{
  "n_layer": 16,
  "d_model": 192,
  "n_head": 3,
  "n_kv_head": 1,
  "head_dim": 64,
  "d_mlp": 640,
  "vocab_size": 2048,
  "activation": "swiglu",
  "norm": "rmsnorm",
  "norm_place": "pre",
  "norm_eps": 1e-06,
  "positions": "rope",
  "rope_base": 10000.0,
  "rope_fraction": 1.0,
  "qk_norm": true,
  "attn_scale": 0.125,
  "bias": "none",
  "tie_embeddings": false,
  "parallel_block": false,
  "init": "uniform",
  "init_std_qkv": 0.0496,
  "init_std_o": 0.0,
  "init_std_up": 0.0496,
  "init_std_down": 0.0,
  "optimizer": "adamw",
  "lr": 0.00328,
  "beta1": 0.9,
  "beta2": 0.98,
  "weight_decay": 0.097,
  "lr_head": 0.00555,
  "grad_clip": 1.0,
  "warmup_steps": 351,
  "schedule": "wsd",
  "decay_fraction": 0.91,
  "decay_shape": "linear",
  "final_lr_fraction": 0.0,
  "batch_tokens": 131072,
  "seq_len": 1024,
  "doc_mask": true,
  "train_tokens": 492300000,
  "steps": 3756,
  "dataset": "wikipedia_en"
}
MLP neurons of a small language model. Each row is named by its layer, matrix (down: output weights) and neuron, and shows model dimensions 48-175. Each number is 128 + 32 x the weight over its row's rms, rounded and kept within 0 to 255. Numbers have three digits each. A neuron's up and down rows have the sign that makes its largest values positive.
After each neuron's rows, "fires before" lists the tokens most often just after its 100 highest values on Wikipedia text that the model never trained on.

L2.down519:149112114089101160123133101123090117121149159099151157098165124193134130144137098162133097091139083102169134136134161156169222152129145105140114105118148131142123080139108107148160100126118117082157194127141160165159155179115130186184148133070083175169104156111110084128176171155162090098063106176139144162200094079138092103145129134084119068075121121145139078192147068164129083107101
fires before: "\n"

L2.down69:098128084205146097132106137127098083120154122131177134074164078110148159139120125153110157135160168213124113107148122129145124111143140165120148098151153119142108151135135130142114159092089119113161165059133138092126129114164155073114195131134088101115141072105141102122126152110129158123137109119127160141004105107103148108130129129119085125180122100134095128141047119112159173133097
fires before: " |", " (", ")", " million", " "

L10.down470:112137103091154155110109160144103133092140142139117102117116147151157116106068084104123119118144141137129089055158125159106145177130112050135090164154108170090097130131128091089182088130137096120178108100171127110131164222125145169159111080154121140110151073090122174171089135115131161093147100086142087176066116122150106192115141111135093140200137138104167101150200213113121168088129
fires before: "n", "ed", "ol", "ver", "y", "er"

L10.down382:178131151081092126135143148145144089054143131157114149131089169145152190119114130151123095161166113091146067126143142115150139082170126162162039171068118192176126097130090144161118160124073110119144125107103133161170162094140127116096137106115118092078157158141117086090167165116137141125163163163132121131000081133113117162185174087154133135115112149165091092142125147030046075142124
fires before: "s", "ed", "d"

L7.down57:143116169098152209122089092157092099138118093119166155162139156152164135146120117195163106123141174159148132131121105176136145094114155143129168148171146149138068140148080074099197148133173157193120170131072156130056147102124140123091219127117124109153149106112083180169120111118139097093099112143124110121080078118185135157128082147174082104108148124091056134090120124125121094119114
fires before: "-", "\n", "\""

L2.down579:196133113137083154115101114130111126157109152169121134129158208120148138122131167153101200169196137202133102098091061079215134154084156141157086099152113125161136164121121170129120154115135112112144079109144159201131156088133125134167197121126123079144106140154082082078145127155153132136110154102076189150022132143088138114117161156177128090108106089113095130091054130119122133068156
fires before: "ed", "ing", "s", " the", "t"

L7.down615:063192129118104121128122155160121177144172112131123127092051104155090168117103094131131076123139106102154117106121151115123073082136133109128130169182137114159120120080119129053083137077152115147148148094085119123148160139111129179114148103070105136133180160116171143119120099127097058139161120107124122184003149123130132140146132150100089141133098105031179089136145146087143166129215
fires before: "s", "re", "ation", "\n", ".", "d"

L11.down592:126089137170145091132145111113088114091148130076127101149112107117124167145106144121115056112160100108135107110156176096130130118079163127139088139152120085130088166062149139149190102107168121172156149064148135192144174186100141118127097107121123179027180127104151147084156131140147121119125157156111175130211112102180067094162154117104092131126139073108093116203188083159038126151078
fires before: " He", "\n", "born", " The", " His", " She"

L3.down168:150068097153130107091118182072062154143163157143098113181115167136182114169169134162109139113164109247162149123113129152125083097106132090125131153154135116153140155107161109147115170075140086141115156110087094179142109137066118144147182104176143090113101127158131063104140058135169140146067135144174128136112100125091125117147106119183125087123103154174114117103138138077167089091140
fires before: "ed", "ing", "al", "if"

L4.down590:170179149100131059120169125174128127140094127169154121095144134138058134124206165125167138171079101154114119119055108124166120132105121106074154160117117176071144200146181084133160058112070136182130092171102178063178105112138143119074118122083129130131165138145163154110151077145140140187129138098132116191101130184134134151117128156117110122107078164147164119142114169138157155145129
fires before: "\n", "---|---|---|---|", " 1999", "{"

L11.down248:128142171155089093123130121112151149122118153131155145131089075095138166125112120095128121158132169005142076105098131109138191126120147067049105140124128127126163159156110158098138105163121151088091159143152107167152116090094100103101115188157117111146133130099128136133148155122087129128134131116067072031135182175136164202118137108126181176106076131119142158135115087109073136158186
fires before: "s", "v", "ed", "ation", "ough", "n"

L13.down205:204153116100091123108126152172159144129152119174124179132162117150101179127097128078161188120113117124155093119201086109110188178114123104136170106105098187095187101154141157090093125142133101089163179068112073160169131146106113091141154070110123139113160151098110131123095135188150152081153126155145114138125133136102101171153126134192082141189098159113180154084125155117125146092173
fires before: "y", "la", "ight", "ed", "et"

L11.down628:103119128160122098101144113151145093070161179190128144120111138152181107108096078083160140057137153022093150179112094134113095104109093138078160126125147130073184087161204118114122174132130114120114115121146153150147128084115081052077203130139148111195155129086173156121170137128148133172146175125143108073128105061122155105097093178130127143162193079093131160138156125171154139163154
fires before: ".", ",", ":", " in"

L12.down422:140160145164165160136101195097118102051103135097123073071124148128134132126136087088101035161074106052162140095109121101148121124149110091144133107132090092128125126095128093131161120129101114093177111101100084094203143090090120133107031076151187121141181151109101101139114151101133148048148123091177094128117119147118148098122140174126102102133116104078153088058105110157133153127100
fires before: "e", "er", "al", "ic", "o", "f"

L10.down532:035138154138171184201153142163063131134087155141072088126099080104065157114113036113137142146137101152117100124141121162097139132155108059166142135136115121164138150118114174061056101137127121126161169149106214143139165081108107105084144121096155118142096140138137153104158117190161164179157111144109181116089146176105121105107146182138165123148108143091113126130134162146060099146138
fires before: "way", "n", "d", "ro", "y", "s"

L13.down321:099075113091122082118138118118169130179184110144130101099112141171106140153140165130146117137145079099132126153106194163148080118151128150115166133101137154076153144137129156134100104074179135133149130154097160161100133105105091064136175106131064165140169129160132139151075132171104079142086104234084125177110087120106125144094139114087126112113143154158106176144096067119137176147124
fires before: "mp", "le", "ach", "ch", "mo"

L10.down565:109183131144115105096102102110118077153165098164124128199079147076183111146095099086177038071126119100113153152148104073103205147138186115122110171115133107100080125118117090137131133134117133157157132083169149129129145134074133131060124113164103047104132141122075104123138080141181150076149122087145148152098117122114146173076150098088084101114156152138136124146111130158135089102098
fires before: " to", " the", " of", " from", " by", " a"

L13.down195:127142185178096167099112129056099145125132109092142078103132094164091150136159143152074116074132148212143099102106130094159119131166080145123123104172135183121092134077153146057184072170110152128163135164155132119142188131138098169107106170114136116170142130119115125158101097160140114186169152111134136148198091080140114112107171114150108122162079131125162091158108172196136154121124
fires before: "le", "ci", "les", "f", "il"

L3.down98:125152135064141113130130093113119168158079125112137140079172161140138108132153134121147171112129133137117173121063201169173198086095116117119128131115174146072115098117093145093084150141154131127149161092091143127147050110150111104142150094156122115141085176155097093128167207123130127134150193110175119124132140046139153068139152123133113126132089177171166117155137097165121061111161
fires before: "\n", "E", "Career", "B"

L6.down306:148157113177141156097099162172097104077134161142119117107158111124116157112121107120100138118089113136114115115110185143142090114156185102162189143180189147093126134104123133101160130119116142120098111050095158101186138122119128110131133129177171133109118159146148117176143091053090149173168107078136158170087032134177081106110079157184072162106142024178087122129110137127165131141166
fires before: " as", "d", "s", " on", " "

L11.down503:149079187164175096188159131177112119058148184160123139185091115190165132122137099146143116073113111103139087147114160123170130095115174096124130128129102127114131177141174148142061131099113129166069141106144191102146091121132080159124130102196154167142139145124111117042125125154142119086110098096129133112215116159110105145110111135131128182084166092153130132135118106151097105129195
fires before: "ic", "ical", "y"

L6.down196:092072108091127116093128158126114139088150144118199147117120171131136122144145127095099137133176155199098141205173139121156079148125099135081123149156154130119084124107113129135170136094097058154149107094133137140161124113170113106063150112122091105147172116158096191113151141170174092082103113164097146100080104155151141122126101138090114119131142184084136105162133115136179145131125
fires before: " |", ",", ".", ";", " (", "\n"

L11.down433:085136047083122144131125135116113135124123110168115101151116138087113148131186156153133049114138130255154134127129161135124168189083146104132165102129110103094112171099095150126097142119132131118106087131189145146139130086131117119117037148096144150000122111130135141124142125142141158121131146161122134177000168132140126138132141103143127129126160161131138133136114117127116123107110
fires before: "==", "In", "The", "\n", "==="

L7.down348:139173076122148086091142187173149121153155201107203118162116177119158187118178143133151157168145118185106113118082136125131136178114158128143136136121089113121137144128168115119169158113152104145117145108143095163103147131119145045098156063104113122144107070106172127142172197175123141120139118140169167159142094140168154127117119138083124246184206122177081151125154160135092111100103
fires before: "\n", " in", " on", "."

L4.down561:129137158135130097078131130117080157081155152143084164124135107111157123112171067091161079128061173184101136142116146099114075090151128148134155105135097108170137151148124170117108148136129130159096151156115088188137159155124078092142171139157096076128123095099152134195098131139106145094139138096116142159175127116093080134142122033168078178123087149139134127149120141145161140172149
fires before: " the", " a", "la", " his", " this", " 21"

L10.down635:115093145074123155133098087062116095119142108046140056153122129090164123174087089159113196153145126143144091101128099086093177142135167180116143093141134157187083113151119104086203151138147139113157154156114121165173129182115131160154195171092077160113137106117146113133113168128159175126054109106152108146093060175208135135121088119111036128176146123132173168132140152150120087150100
fires before: "\n", " The", " He", " In"

L2.down170:149098097098114128113135120120134110147117124142133124091132151137130124160098081176139210164165132213187173162111118066103148125121183144127176114162138154143121165160122126141132172123120101150120119099145181158134144117113169107108226098169111072137153137120123178133126112155101152142112086092126135105043153190127138116170207143110162152177108117103122123093068080102156103059141
fires before: ",", ".", " |", "p", "–"

L4.down475:091168114073100120116121129102054102111126156144140122150120143137162146222076062131117185108170137111135139123079139161142093145123126124151181147150103106175192122124167134089069121144154082137160131111146084145135131143104089087107119086157123088063133150118115193123151139045111140157062136116111052147156098162085125191123140165215116094139119129160102144102139110136131082062128
fires before: "-", "\n"

L7.down165:101104033134113141124144215077090125127074128136156140101111103106157095157133151111168137122126132210102091056095172134169120143131178132144115138145128099148078132116098143116150173139136126144151170092149146171153105182161121090177163086098135158099097166156114159145154097116155131122103101110139168123153095197161094107124103134104086196089154144144110133136136130014131084110143
fires before: "\n", " The", " He"

L3.down292:128146082111158135141133187116111127151156164118146111148186118110079129134128142149135168158096138110114124126129175131105183104130170108094140117136176121112106158116112105151125104074083087101174033085117168078148130145110197116101099130132098109062149111118188084135191138139100080157126108075095165174087134133144125186076106172059144181135168120204116190126080133106179110086168
fires before: "\n", "---|---|---|---|"

L2.down124:113123183119156119153111161127172133143187174125137126108129088150139163176189162166114228075103158186096157100116093134163109135122127190161103116150159159145121165134148098119098168120153099090093113097087212139102092105106114089122126074184096050159120088135148219114142110149121160152120135139108095139079202089173141119194117113094170218122085134095157132148118121138138092126112
fires before: "et", "os", "le", "o", "ar"

L12.down619:173185192148111164151145131172151100089214145118130124185181157136148152131083134136124193102126144103123175136139098107093154113159193108129107110127171154160119106102104187174156133159156112115182145064117176177133121175107072142148173058117128081109143144154137081077188068113144100123132153130148132174147112123137107114158145086107150123086154155097127092121142104079159132108207
fires before: "s", "d", "ed", "ing", "n", "ment"

L11.down284:178105138132178126139125167178152170090167129123102121154078144155071142122140141103132083111130125185173164181132149088059122091151132054088225148182135168120075099123122101142144155134105137131163105070081114076131084118126146119085176160185132117148104126104117098125149056161100108129101123156117112134072123096094106143069130099173117113055126113116157116109165114125063095147197
fires before: "s", " ", "son", "ist"

L11.down479:085150163175158087130151135125169156092164163138185081061124137126145137155080169114160181092146099102111130055116112120092064150090124096132136147167121114087095126106153114147119133123117206189115091064122142103169212172168142125090082146067132152137136129132095088170120129151114157115127095171107090144111142101105178163105129156156146148118166138142082165134141135106157084173133
fires before: " |", ".", " the"

L11.down129:102062167150158136141138107123080149146125184099122083109128135147113161051119118124127078130109118148165159124127109094134205101091155146118122124087162137111149120092160067147111097058145183093098133139124174126105195140111121125096125118109131187146174106141128083114108142106123139158143149115077144090027194135159155113079146124127107134135107146145188084149166125183136106084083
fires before: " in", " by", " on", " at", " out"

L12.down178:090130107176160157118126102186108116154105169111123083195067140132167176130148100120120179182104073156130084117129103134140104174167171106156078106110138065094117094067168138114119146086145118066112125145094148138067122099135067158145079091112157192095116093110172103114139119125125131100165137179169147179104167120160170144126186167111124122139102114141168185150138112125219089131123
fires before: ",", ".", "\n", " in", "s", "S"

L6.down375:130099035112056131131130111119083125122067119157182158166115129123138129168099151140149153173128062213163150089088132124178124134129157138158131100189106129206125186096019126102145119053119146161152125136127158129147166181124105132109075064154142178098117123130132138123129141117138097126083138107135146147115168190163160108130113158120072142132156118121107143147186130050142129126118
fires before: "\n", " the"

L12.down542:126121087156099062113112142155077128183123162107076093073130181138117143125091141091116146169127108117120123163164122204090141123107108144101164138171189092076103145137131149212124130135199175157139111177086153134100050146109097107090181128153198096128127152190096129107144110150171140122087170130085068165120118176137104157139155151133107195149123145114113169148185169180085096086127
fires before: "s", "d", "se", "ce", "er"

L10.down590:156117044056120156155098170091143143063131079150064127159157119147201114189134124159153081133144059199113130166172133115143084105161190118124126124116097140143096136131087085138128181130096097136177104114108111133085161161080091148144075159141115094127163144144155154092130056088118166086135119145124133179165123144154092108108147160133088091102153140154132181184112093115133145158120
fires before: " the", " a", " his", " it", " an"

L4.down464:113160137098135094166115072160067116139121146162193127166147130167143130144067111177146160132140171174071125172087175167130128102120131114125153182147129116195111133178081119119121093092104075157127135117134174112144157148124129140144131145158076141065154171127130211064092046186103110062151090101130119126117123162131128201145172091119048153073146086113080153130107157180118111128122
fires before: "\n", "\\", "d", "0", " "

L6.down134:124119144069112144160172111094135099190144061102134124163108194101121068095116122098130094115142170173106039152148176080161105110136176134047150162137109084191127142131113136133124143179141130152139113106117109102134169113110216124130167136132191092115061141085159162137163157117113169101162135096166127147143073134166122124143090101080125135138140136096107109150129101153103113057090
fires before: "\n", "ed", " American", " ", "ing"

L10.down529:100148130084128155110161152110116159091102113120116086155099104094094090140185168137142121123116151255138125135142098093128156190077130128115160135128169105116131173081088117120127108148141118123103090144209090095084113141139110169105065142109097165061122138115110123142134131154115126130143200177072177145103131088161096158131122072198143089128163145143088192153155115090116129154098
fires before: "==", "The", "\n", "In", "===", "S"

L6.down466:129127131091119064146129216179097094124121185218204097061159101138081169086118094132127108166167146167145154147096143117133157165133146158178156143119115069121151172125150119109115132158117140125107187047169109133118149119071159153104155181155133073080163128137108155112142135047158160156107086126128124151112141119131095149115111187156112119105127209092153112137092185107092115160111
fires before: "\n", "-", " (", " I", " Ar", ":"

L10.down393:121138119190084139109116138159114093098154124134098143122128107204156136123108168122179212162162117141224090117132097162145123122120189138145118143130098083186073126099121125137111115122130180139097154149159141103089153093110110107132173181080163151128095135131115162094146105090096156177099159212136167104131130127175176102069147087187125109107125128130141136183169089101163160106182
fires before: "t", " was", "k", "ion", "way", "el"

L10.down325:150127146127179117129081110148179119083182103171144159135091100170112078090087159149173153115112148195148084097161103147110132106178083149115154133097150163115093112158100140171096137107194091136151076121146130118159120115134151103133172076144107176115113088155116094174063161132149130179083124221105114172103153131159065048084073155089122119173139127151116156156065103120185188115130
fires before: "le", "mp", "ach", "ch", "h"

L13.down250:141121141151111134085139126157172106125170171130078160176165114155137123042129167113149141116105179219151138073112146111162157178125137117132116097102198125133095108103129124122127068066099125125116122160195119140110096101128098155160158109128139073074166116165200062059125054161122112115139102134158167120065087115146151154161155140050116054158173172100138134127194079121149191125161
fires before: "ed", "ing", "s", "th", "er"

L13.down282:158110207157142141190091116175086145107162102102146143090185148100146179109135157042178140159163099089093146112142109089115118120159187116117153085112162075125176114079122097113156098121136123154131160066096155179135090142189138163170073148183129155129116123128090123142188154166161109141175143125126139161065126152142130146079152117107131126127096144127126137063100139036169107200081
fires before: "s", "ment", "ence", "man"

L11.down570:164128073086127143143146127133131136084140123163088174074122112149149146125159107077185002162136160218132086138110161120138100102104142125145126136118112148113131074094080122146107110067186154135168089141132136162147158179139084122152151112137146102109126172156140179111137122107059147060156143085106107072058177049137179136110169152078141124138160138095124150120101143121159106123167
fires before: " the", " a", " an", " "

L12.down223:172116158133155134164127114138109116159177101086137111065109152104145137157157130083114116115115119082125076092097075132128107185150134121144167147157185133153137164163123168072149124145100142092116141168134182064118141103141123079151122061113178131125161070099116147104157099074138122195138162078104137113114163207083096141157106158109111130158164177093145153118130135083130108100163
fires before: "d", "s", "tion", "ed", " to"

L7.down311:103194080107098169155128127080089148147155097120134143135109113119119118147210076117140059137102140128103122156128176114159117113129093113092145142110147098108140180134121119184155143091049133110172084153119133090134169121138142160111088155115151145075135133129122102110114108081119115148179117137139139200046106122131102150151135092181075135135132082135092103161130096130120164112167
fires before: "\n", "ally", "tion", "ies", "ers", " "

L12.down389:083116099106111155128158144115079138141108136146088152111102106125094142126125131136183108112177132081133154135122116107198099134145148136128099131130102102127103114139167115175139124155052132156128171080151078184118151141094134099183098101130202126126149156165078127109173147151150117091087131050109158152056195160159141118095178078084100086108121074133086127139153163159120098156126
fires before: " of", "al", " is", " to", "other"

L13.down397:155115130098171151111142122134100100081137110111125119102109123122116169185160125095142051133084191017152153166093140104161105118152162101041144091174200128161122137131121147149166065175117143111187160100112116120109150131157114136165092097141160171083126174130156094127176154124113082108116126070129100152141151159147171114099105122155178120105118149070111143147123133104116104063133
fires before: "ed", "s", "ing", " to"

L7.down328:158146124131138123148149157119098097141111176100141158108107145136155150132136145157109186145104127228119115119099145138117129161149203127169110151194125122146095158133082132074102137080094133155196168128100133129145085126144133110123126105121140125124101143142146148130162091103136085118083130152082142172134132165158146095131119165040116169130142146119067103090148165017155105103152
fires before: "\n", " The", " It", " He", " She", " In"

L13.down350:148151205167139100120130110151109094149143163104182135127166102164139112120053127115154223150136143030084114130114089129146066042189106158152118118125154159160141096194133106127189123120143102156152175117097152105108133141111142163128196109161138106251148142126107172149111123102126110130112101107122097095156094091129143100134149151150170105148104099116086087108167145133148138155166
fires before: "\n", "==", "The", "===", "S", "In"

L2.down553:117119085065181077074208103095146148104127115107162095093126093115098164157110105078128108203124122087090153175113117090140176155139163151200169114119102156135137157109141072103118094143116131186135067131163225147172130117143164128112122108133090127136137132141136112130088108155147095112148089101081149163023145170142161158117116172123133139145114089103083080156178143104152145118110
fires before: ",", ".", " |", "-"

L13.down1:063082137157110084138108094179085108148145143154143113161134143131093144129093139155222187126138184141120097122093105105131038079105147152101148144136147079134113094084114125142036118188142195136084105136165168053157074099132053091147118116123140151125109116082144140092134099166121120138134129115101045144081166096171143076107165116110152177112098149136127149103147093107198120144141
fires before: ".", "o", "al"

L13.down547:127125145104148138106154110083172105100126160168136088130143127145124118129076117149134096100132121000156150158131125151112141105191160135176087142104116144168142136157121142136079153184147165092102114141080120097147111179115183121134196121116077121197163154124131097125118150095093108107126085128126096121255143126160151097144131155111136155101132079151091162114051145093101149121105
fires before: "==", "\n", "===", "S"

L4.down223:115142068060113100127083088187079153102161132121158079156132140148161087141096210115104128128152075138092084147153163147137114084128130132171124153118144180090097085137132124101101113119124158128163162121107118084125103164091136125134129108127107107161147145121122057140120170122185122161095158134120123132110083067122092115162240096119136167107198111146146123167116133117090140128157
fires before: "om", "d", "s", "it"

L10.down106:100149082091104143175121048176117120141098167101093113214126182150151182080100138111104157160136086079101118131074173081134153124098135129091099081129099163122097119114121164140094148158069124146187193075174116126108157076175150140123116137172116139144166078072101155093117078175082120140136122113194115137109149169118129090105101118132075142131195110140102147177137111120090109164128
fires before: "s", "t", "ic"

L6.down376:125102128172123127114133181118173154102141174106138146207110103112094140143139125160178138100200132153102122155125189128094149213170141116101116106148130076169121130168163137082076105197116105107106129108143157149129127071126182169129149167086185119068048127063132108134137157159129089122096068105139129143131094165104080177065121090149114110079131174132163101064114172109145104099115
fires before: "\n", ":", "s", " American", " |"

L2.down616:137097092105138089163079225110058156161109179060151106127151162151049103116146114126124155158089140073166126141119129115073109146127117116161183064106136182132145082128113119120104132113139132141116214156138227067135140181128147178137127168126127177124145129142131040147119142127152060146108115106103161150148115142108135131169172086158097174185070184144163139201121135128173099162120
fires before: "\n", "---|---|---|---|", "-", " |"

L6.down318:166213036144123128119151154111118151155134107112132084135150104129153094090123105106103184147096138079130100128138140086119096145091140124122117150172122146108087176156182115165144134078088121132152099143110233053108121126114205180159087130136109160122105097176119136059065184187130120137168055106138115115232165142107075121114175121112097151148146069170102141125139110133115102130143
fires before: "\n"

L11.down46:141124133089156122201116093089115146119106104171134101127096218142099105163168154105135150141153126143120115163151151112139124143120144106157041131148109084138102191115156084173070102152098145109190118130081134143145090082053133071122130121177171163148187175119098119116110129161107104060167128086142153090229128135141141122155149144131132075130188148142177151138090129119090137129101
fires before: "al", "ent", "er", "et", "ho", "ri"

L10.down398:060093070092122103122117123150123121138092167119078106116122145075156106119197112149138115034130118214135153131132169116091176143073116096148153113117073108090141129080077119124063100157154153101130101121166137105135166147102148124133096170083130163032122062154077129134074125144173116092138152201171144183144182150065144110103188117153135094107156135149067159125131076089108119144144
fires before: "\n", "==", "In", "===", "M", "The"

L4.down97:130157087165158129171121105103112062112133066144122156136143102150099191153095146192116139138148163128111115098088144099144117155109145179115152154160109125193126162124121155072098128178118105145110120056082134114101136109140096088130158114144114111109084149165117191201156102104136139116057134145148147162168062121091109205070127178239150080149116120176123099113113103089162104062155
fires before: "-", "al", "b", "\n", "s", "fer"

L13.down261:151120136074157154103087098123131098119163136066119112101181118127138139148008104110156150154117120222131148162087114150111086141146123190103129131124132136109112139125139109131160139079121108170153117148133154102145169152133149124111143109173145091160156125121104093125106086148130137121129158079080119122046118129089171137138180133094124170127147174143126132124076123111129100079160
fires before: "\n", " 0", " ", " 1", " 3", " +"

L11.down134:086168122174128152125107176138105137145131148102155085115138090128140116109163105125122129085142161111107130122137197147112184126120183118162132092122184109110110136097232101115111092098182129115143120144088226093062127126111178120169092158059124160067108123123128080136140118149131155141106107150156154117089160126134136133196130187110099124206125104130148099117170150145151175107093
fires before: " by", " in", " with", " to", " for"

L7.down151:133097126152136097124137129088072196156088104070088138143113104123180090096095125118189148124187103122158108217115177153104185078140127108091152120120155094173112197171121111171142163164115072137123126154124137151169058171093106113131153126128133095116121120116142078139138090197173125127179134174134159118177093099163125136123164121142087068159153151152179137073099191078147110071146
fires before: "od", "ver", "ing", "on", "d", "s"

L11.down508:095101087127142079113157132144135110157099079149130162081092103122113126110108158149110141132105123153160168066075148105096130154157041154135129130143126057197115073061172152100139125089137154169149150092129097108101159190149138180133168131125105166059082111112168153140142135113162115115058118148092109099177152107126096126143098132202108149111152108133069166115130134082113134089092
fires before: "-", "\n", "|"

L11.down253:142090123110115077127146103185089128145122159120102137094057136095143139133133151126136181185110109212110151111115178099154117100134215149131118110089148083085029070089112131151146127147173135112124119148140103137114148170088136134149137148100164162105123139153128080152118116131152115105099099226201115096099168148166131144111195103113134150129175168073057136133153140061137124111156
fires before: "\n", " He", " The"

L10.down430:056120086077151126114113108165136174152107095169136104147121128068120128088144127123140078090095112221150118122168113126084171186082171104167139121111091138157090177128093135099122171123139170111111128137211111136158117083188098153131054187070126199099144130129082141147160134128106134119184180176115117142051152151101107159148168106100147146120139134153147143139129113150123119111121
fires before: "\n", "==", "The", "===", "In"

L12.down301:185136129125094193146141146080116092158150126161063103202146090069184181126125106132141173129144155204144166137122163148092160130152121136142139064107158100107135128146083146133048143077152181131173167110140160117106117145158118118145156133179091082127148153162158129118118078145133092148125120155059158088139161111100137075175154107133135117139124155152125114107114096123142140143125
fires before: "ed", "as", "ment", "ing", "ance", "ation"

L6.down506:209137097122143119113121174137070105123101168109212163077170093181167100134090111177170125134127099167093087093123114155169151124121132145109135130159106136179084157104145116167116184056144147185124078130081158155116129161127115101087139069157113132097127103140162145125151124186184140116062175108097124137126095131141119112125137116059070153102124106196091163099135150073128114121144
fires before: "\n", "al", "w", "e", "a", "son"

L13.down433:145074196185101124135125125113154112151133137093177144120160143198149131131108092129082168135099136000115133139140076130156120085150118126089084139080132139175172075134171125143120113156125143146109162153052103115139127142081139112147225116141113091222089114117155104129130104112108111144098115080133135062238085174104120126105095152096097149126122092142138116098153118108139137124147
fires before: "\n", "==", "In", "===", "S", "The"

L7.down580:118143110133080168157112125145111144107125173207082086129140169097159152129123148132132126108095109179187129088142205098128129075134116117132186097133094083077045147126146144183187091152153153179137164100160168126092126135108163122113155123128106166192131160127117116123127098136097111019109124118141113116164126116064137126140144088142090149157119153155124196128120149096083125152138
fires before: "\n", " as", "---|---|---|---|", "-"

L4.down326:093167093134168144113141132086168154080075118147106120157121175081125160080203172134128112138153115144136134128200127087103113102132131136169097114119087118128131132094176136096099155132114142102111149116175107118135132138125137079137072196096106193158136183124148173137162114132083096099123136122155148115255115122183119109175175096076102152080146175126110114080124129099079095132141
fires before: "\n"

L12.down91:098123149149149114178153159140120145067117123121176148170156150148130144121152127140140092126121080158127075135099129140213133082183091135101120130147066165187122225136084091096104121101119121092132127107104132123167135150071178088109195085122107123159165138158125147163145078122090144114111115107108109129169108120085154123183086135136089086153169151095146099157140108148126078107092
fires before: "y", "ic", "e", "ed", "ies", "ent"

L3.down47:148109117082124125097165143070032128139124209136140131123112160096114122128113135111102182159139082134082127128164128151144126178143146142122148157153130137106117127125090107111076179152155090121141128115128068090153126144111125129094146105117137163162090140109165080109111211178081085127139145147160230125147122169158195123096090123102145079140124120135113172230179103138146126104113
fires before: "\n", " |", "t", "ph"

L13.down142:123114161106042107120115101134203138043133192141109096110096143135144172130099116134141198110135160191103159128159117171156151109105179151100113109071137101092139143097160122145173164108117097145138132122097169157103128113121126171202126149096118120134119158061158087107147131095083151166095132113181114128145140147084147102086126120146166113097116131163165138115147125113156138135168
fires before: "ed", "s", "ing", "ation", "se"

L10.down295:181159147170140066090116142083095099125126120129109138134143162146135158151219170206176152145113176202156138089104089160143167155118058129171088137149084168101079174088124074092157134117102126131133116124161092118117067099148143128152125157101158166114106053065110110105123118153131101166110110110145175128112178131135094159107135112119158145092112158101103129140104179131072185140121
fires before: "ci", " of", "il", "und", ":"